config.toml
n_head = 12
n_kv_head = 4
vocab_size = 11885
tie_embeddings = false
init = "normal"
init_std_o = 0.00476
train_tokens = 1076000000
MLP neurons of a small language model. Each row is named by its layer, matrix (gate and up: input weights) and neuron, and shows model dimensions 336-591. Each number is 500 + 25 x the weight over its row's rms, rounded and kept within 0 to 999. Numbers have three digits each. A neuron's up and down rows have the sign that makes its largest values positive.
After each neuron's rows, "fires after" lists the tokens most often just before its 100 highest values on Wikipedia text that the model never trained on. A number after a token or word is its count.

L7.gate40:542558547509515471475512505524504514506542486491453478536475503510513482500500536467538512490538478530460512496480440528497461498505499481521496485504488462474475536489473532466476521516474512525491521469524563534470480474542507491433482554503528510464457504505517426523518486524527538510500512511485446455491504543497505514542514504503565495499486528509510522483479530520502509477450465522480508432485494510510510523506500499511524509500464466529519506502452480532500541518511494478481536481484478516499498470492529485489504454493487527488551529490483508538513507483471505503476526497515509491533494505481481535496451532462507489528500499502470440495491508485508550457513530483489528504517510531496514536484486446464472502476512468562512481477489500497513494526519520
L7.up40:528488524492480473462526504542556511483503459508518532488497538523515490501465471509544494511495487516503508499505500542460476487485491485464512504530507503498474510434508475511506478534497520470491482479501490492517469516467465541472493483495514531476519474495466484478446502501496465497547544534481469486476546551508559500467466506536506477488496559423498503497479513550482492502476438515541526486510550480501501492473502495515517509503515510504492485469477473490484522466495488541471507503535522445488488488519498458483509513483506477497520498444487485512526537466462463520512490507498484495496495508504501507487452554495472468538481483468525526493511499494481512464495509487483473503507460504506532496538462481452506452557480502557512474486551492540512424536544506
fires after: " on" 33, "On" 16, " On" 11, " of" 7

L6.gate346:528481516477488523491502515575491507544527479537495511532477525473478533501484506515476493428509526497570488498491556521476522510558521490506489495484486480547496500525496493468512500491510499475523512441501470481471499457492455481473522520497545516473491484489493471467466505493474494513505461510481498498469468496462473512510520508492498476495502514472507506512535507459488537507487480545561457517514508504484471484473522487537515489475470484498539442463483528474469503497513504522518487483471529495477526509466484493450478485473492479471507514466523526516497486536485461502553496501466474482510478515518488499521548498506509523517532501500503484478523481493497453515458512504527452488488481472488500498509509504503480476437507503510450505517476514481475485507487500
L6.up346:522555484514525529503501513505545532500483515488515514500537514496497499478461513556515522509492529489518515526505538522557484500496483480478491512500526465482451518511476502502520477495529520491498455495469502538485512526493453514504492509500520512551445506507537471519437470515534433506522487479499473503513500531473484457506506492505484506509444530512534493469465553481546486503500528502475523493504479490523510520496491482480462496457470516517531490475493471533466506518501543541503487467474499543498490498505483490511521477528490491510488541536505496502508484488453481499462525494452459505535451494504474519484466521511507505491510505505505539493477527531551499521479510482480534501517494466520515497526491437460552518569458482489540511517552497487527504481483479
fires after: "," 59, " New" 6

L6.gate809:515539498503524510493494497517472467517470475453500501499487520507549493468508484472515499505489504499501505494543487475501514507513532458475524519519478489477451498477504527528490532492531456527516465548498527467516469487521471493454519523532476445518533480532478495462487519491478471453530518498489498516546461498482522482480484511523527497561504483525529507476501505506505451470471430507503498504472463530485503555495517491525461431506481449491509506488525554545488464498490514524509534508522520501514489524469534460529518476486507508530557483437505509496476545521525489504485481535488501514482428548475471520516464475481502510470507478481456476514516459517469498544512457465483542510513521502487470487530451491506477491512497499485508504471589494539491522489524502
L6.up809:485491525501511550450501507523510512507500495486519471520480494514499493500497518511477476491484488500514504487479522475512507493462509510483503506471448483503481499493550476482498497504480523477510500503505468502503519522504477525484512487549497490518450475458482475533503497495527539525535519482452536556484536515507526471498489513476524480511504500477549527486552537530532444515447463494520497506446490505496510498536520514465519498542514477498486559473516524553491511503498524495531471515478479508548516490506489510464520479477476492487517542445504503475480502510482495496539492479485534512474457546503516527506506516553451465531494517518461472481516472550521477515563455515519541498464524498533461483469446476520506495467494515523507515472478514519498460498496517
fires after: " is" 25, "\n" 14, " was" 10, " the" 6, " |\n" 5

L6.gate1763:486526504488515494485477506481558479503508489493493443488471466490491540571563486489504519547500494503502528509520511503500511510542548529517512495470479485479510491499510465504504515484502497495426519534475485467481446538492527489500505479512529511484470459476488510516509523496509493510476462506503544480485517474486482481540478491565506509516478508519520508537468512491533450518492494468514514547472421525463463505509506474443530505529489513480483491514502513496517515467519479531506524513517475480550483505495507542488515505467491493508523490525429501514508474466482492484497487517502538493520492519505550508444494475544450513517490503490452490479507496518517454452442490502509507484460489435509493525503507472523505494513495492499504535507506480474476496493522515
L6.up1763:540463491463536509464493499502544523532509512502488455552499515514475531505508466477518525508492492521469539511525531509545477503493535472537537479501486491513549494522519472485556519518479442517540501485512510481495505499500534470520494466503505454518512479493501481513506485471533498514497471495509510528480533516492493479472517501538487489491473502485493454510491506512520485507508499468510447518494530479470448468458480491453512516478496510505538513432512507501491497490473522483496521465532513485529460573507530544502509501457494500463471483502459520528501541516534498500476508507513537453519463526499551496485488482507482488476498505487491508479512482473566535536480457508518493483470480452555470462538505474495471508463500489499540505504537515498491448480471513
fires after: "." 35, " |\n" 9, "\n" 8, " |\n\n" 4, ")" 4, ")\n" 4

L6.gate984:483486483515490498483504530480560507552529501490528505508471534511495507496498537479484498512504496473488540511537541509504476518507493469538485462470499478461455532454500502514496498518517523488520452511512512466498538476507466463478513492509479540504505460479507482509498521505520556504479512484487504511516489505498489496518456501527565516476471507520485519491472470477551505486502533536519487471495476471482521533469476515465545534512475513524457495513544507530525485485506517489491526465547473488523450524524478479502531532528508523482488472529488523557452510469504529573520507499516491537493488468498459472491506485488499444469499528490473468516465499510516478533490473475494504519516518504512485509505485486454492470500470502509512474505501527518479523475442508
L6.up984:483471491499495487498508544506545545555523500521491519536492515541493498507483491475530491530506522502545492500505457539499511497518543522471465468546526462497468482536490507507487467485499500450521481501483537466540488440506488519485503490550472465486439506519493518549511490540510538541494520532484534535531412512517452499537508444506458476502498474513470523476468483501461523534493497516488561486503495546525485469509487439482502513546515497501482509516496481427497452491508456511480472553521529482466499495455530486488496494498501553524497496527493528494501492504536520538512519466481490488488499527485514543558555518490485481515488498495487510470517494495527461498476463498509522514520483510518515509526481476546483511530522445506496510493514455486489499525546530
fires after: ".\n\n" 41, " and" 8, " It" 6, "," 5

L6.gate1119:465506480487514483500500479508426489486501459542419511468487521490516542515498508503527465495451519546492473472548508493504485489484541508496513463483498534459493554476514505502538513508516538500502519497508493480485473478482521507504516514506512515488503526501484472499515562479510530488467504486495469500467522485504518466501516530504516450534449435515495509462504521470461507528527525511473513532454446523466518519487512493545461515514453520533480485484478427466442461486458461512524488523528494488484464503499492523489505481521515484484465505537545505513439553523495517513538478508508503502517451527476522493513527505484526467487516506494530475480505500472531508530497446501504475497510494485483485533509497525489456496471530528506525533509475505532484460507461514
L6.up1119:544442466468491491566512541498538535486514498469548461497488469506478500513531494514521524538464483505497506507454457518497465531528491503528507488472498464509484495571489518472530489498497493484475454487501551512489493514457503501501524477520496471517480461505506492497478528523488514484506501488509528490528496522547516510477464479505519507505504428471505486537517552549494484488465446499532499510499501475502502477506500529500516495478482488514523546515523516506490526463480516509466514519506497552512483527533501535504476486472522533496505531527489508526518461510516566523486468540483465549462501508481495520488511510474506549494509459443475473544504545511498476487498519487519487496502484473489513496491480446459488482495508527485533501536490512496511515503459524
fires after: "," 51

L7.gate725:488438499451542475474477475552495481566522445517505470535515514461520483486501549517454534475506511482538518545490501511513530523513500477531512519471508471555487524487460503519496508538534463526532497482533454529537491492456486476521491481522478499466483512520511502520492510496515463545498536535508493525543498527500505550528520485525506488460475509492450486464536506533510522531496465515548491479521495508507506508478510483516562504510558489480512504523480476496483462502480493481523470505501516485485460434474489506503491489473517470493484501519484482542474515493461528480522554531520504492488496538490504501510513486476477502501476516448481489487462484453492505480468543505462476509531504473552446515478449472485499528503507537487512520498474513493544520527524470
L7.up725:529567528483462436495492489492516472512530520546550518509484500506497490489536513485493527549534502498437498503514496477510542500508500481492491508477483464521466504447475510510519494489488482500504504544423510506490513522494510540540508536492545526514540461476505503505463542495496498509498521495470481513490452484476506520510494480460483498538520499525540505435510475498490491498492509545483544487517466483556481469507496519460473526515531481477501489485484490504531499512546514532546451496497485533522496482520483515495500509500484502523501481508526539494487536525525541506528508535504510535458496496514484465522492504533521484484530479501520521485513514554541519534502481427465533546540506534538523445456496544506548468520519461520487522463454503513517510508515472
fires after: " on" 31, " in" 16, "On" 14, " On" 4

L7.gate1280:496519547507512501538495530483504494537497498490518500476501483484497505540512518493507526496499477511508493482459467518500487506508459511482507454516476487491440497466482495547503518496501504503505487582522482534479535508516456523477511488508458495524513520498513492528515498512482500480477501496501515506446511485502507496493505462511470567547532512526494513461456503481491478510485534444478535508517521499491520481521508518488459542506577518469517508512483459468463494495509459533507476454508478505534464484508486554511491513520445503497505508507457520466484500525537474521490466512525485491472488448474499524446500501530466534471467505515460515464478473521510512552533442497529466466563496491545548501487472518475552512506522496547532514476506474513518503504483495
L7.up1280:507513513492518521517466494483517498528551569536492469511518483511437529498498478460561510548537526486492514491511469500485477512504491544444476466514481477434452487485511499499410464494484473500498516491500503517555504492491491521508486489483492512509489508549504482496499538512466538522521497523515480557462539473475519486530532495531478525497511523481503495502467543527517480526501528479562536535521511518483491469495519509477528471511480592475493489482473493534531498522500493500481517518507544470522462499463504489513513479479483515449482493503466489499469487495487486506527504497481471528487485464524467477496541531529554526532450483523504528514488538500513477460487466525488508524547554468487477504541494509515485542551468535485476503473474495497524530501484516
fires after: " the" 25, " The" 13, "The" 5, " his" 4, " described" 4

L6.gate487:491482461549527460502518473524522512496515504541523495452492472510543476483498508508505491499503539497445532540480556497504476531486469485506514499515508455474506462525513468466515489520512505498514503575491560539476487513509469518541489509474511513505445486494518490499482514476519536503476484497521502506491524481513515506512504450533464545465527491494514459482552495532471464549501514538500497500502510510496507504497570477516508556532484467438522469483489443505510554457504467513531477464482511489520511495483491494518524520526530547508510520494441539501472530504501479517515511478464498512524513474519493515506515540497511505462445459509476500487506502500451475553481513507474445464507472504539509465523493519483512476497514507516471504486484512497509510478475495
L6.up487:510482492544526502513522487501518497484518541483526503476479486456516474525523466468512504591466517484443457503509497514481455521488452496514502481534537482452481490470471484454508463546499436516534524522510543471489508536505477491472467502450497531497505550550543521528520508461491496501523486556508501513510497514540525540493532493509487527452530522494532473531526490514475470533503549541514511517499519501541494487499523458493540533534544458538520513478534469499480485514502455517499466471508502503516498502504453528501488520522537501481527483540482488495455493484530489495471512485484499514523517541510498491437504546450482441522471484511482520488474497467481502524504469483525486490502497523514537474503491508489487490502531491479494487526521453489548505538559482
fires after: " the" 58, " The" 13, "The" 12

L7.gate651:492519527504483517491465504521444490487501542494475506511497506504530497537458500482505503485498449509456509464507508547543443493461466503469501515514500543465491506522495489491480473470497518552500506513514496498499460511499514539481484478468511500487477512530530489481501496466517481509525493509454496486527499498493519519555480500526455525519511501510533495503472513466523495522523482498512511503477491480515490479494471462500491474484556448538519507437471489496474476521469463523541503474510489465499527500513552523467587507525476490493517539518497487493459457517506513529469540497484468488542498504479470525492514474477481486533485468506513483527488474491510526526503491490548485512475477478420509500469509516453423531513515499562504503470480451557513496465506484
L7.up651:488478502502524495523482503580453509467467525487488530488500503517517514539461509511488487488514510479483505494517516519488518491486522487481468480493530502511531479520468489494467472533502493522469496565481491531510493479486506534456529519453557469521432493449521522500489478513473459514519496472485533543551489502544515514545470488526504506548506516463483494478475512489477499451468458478502510515486473458500509476542523481537523512478513502514504456570501471499471475494528497486525454503516490517514504504521518523528511503506520501526504551499559500484455517505463510464424487474501519491499513508494485515520526495495505504507483479491493505518504472479504510516519556534497493497533473448485494470548515499535467538523537483511445503479513471528527472475485494
fires after: " the" 41, " rul" 5, " Prime" 4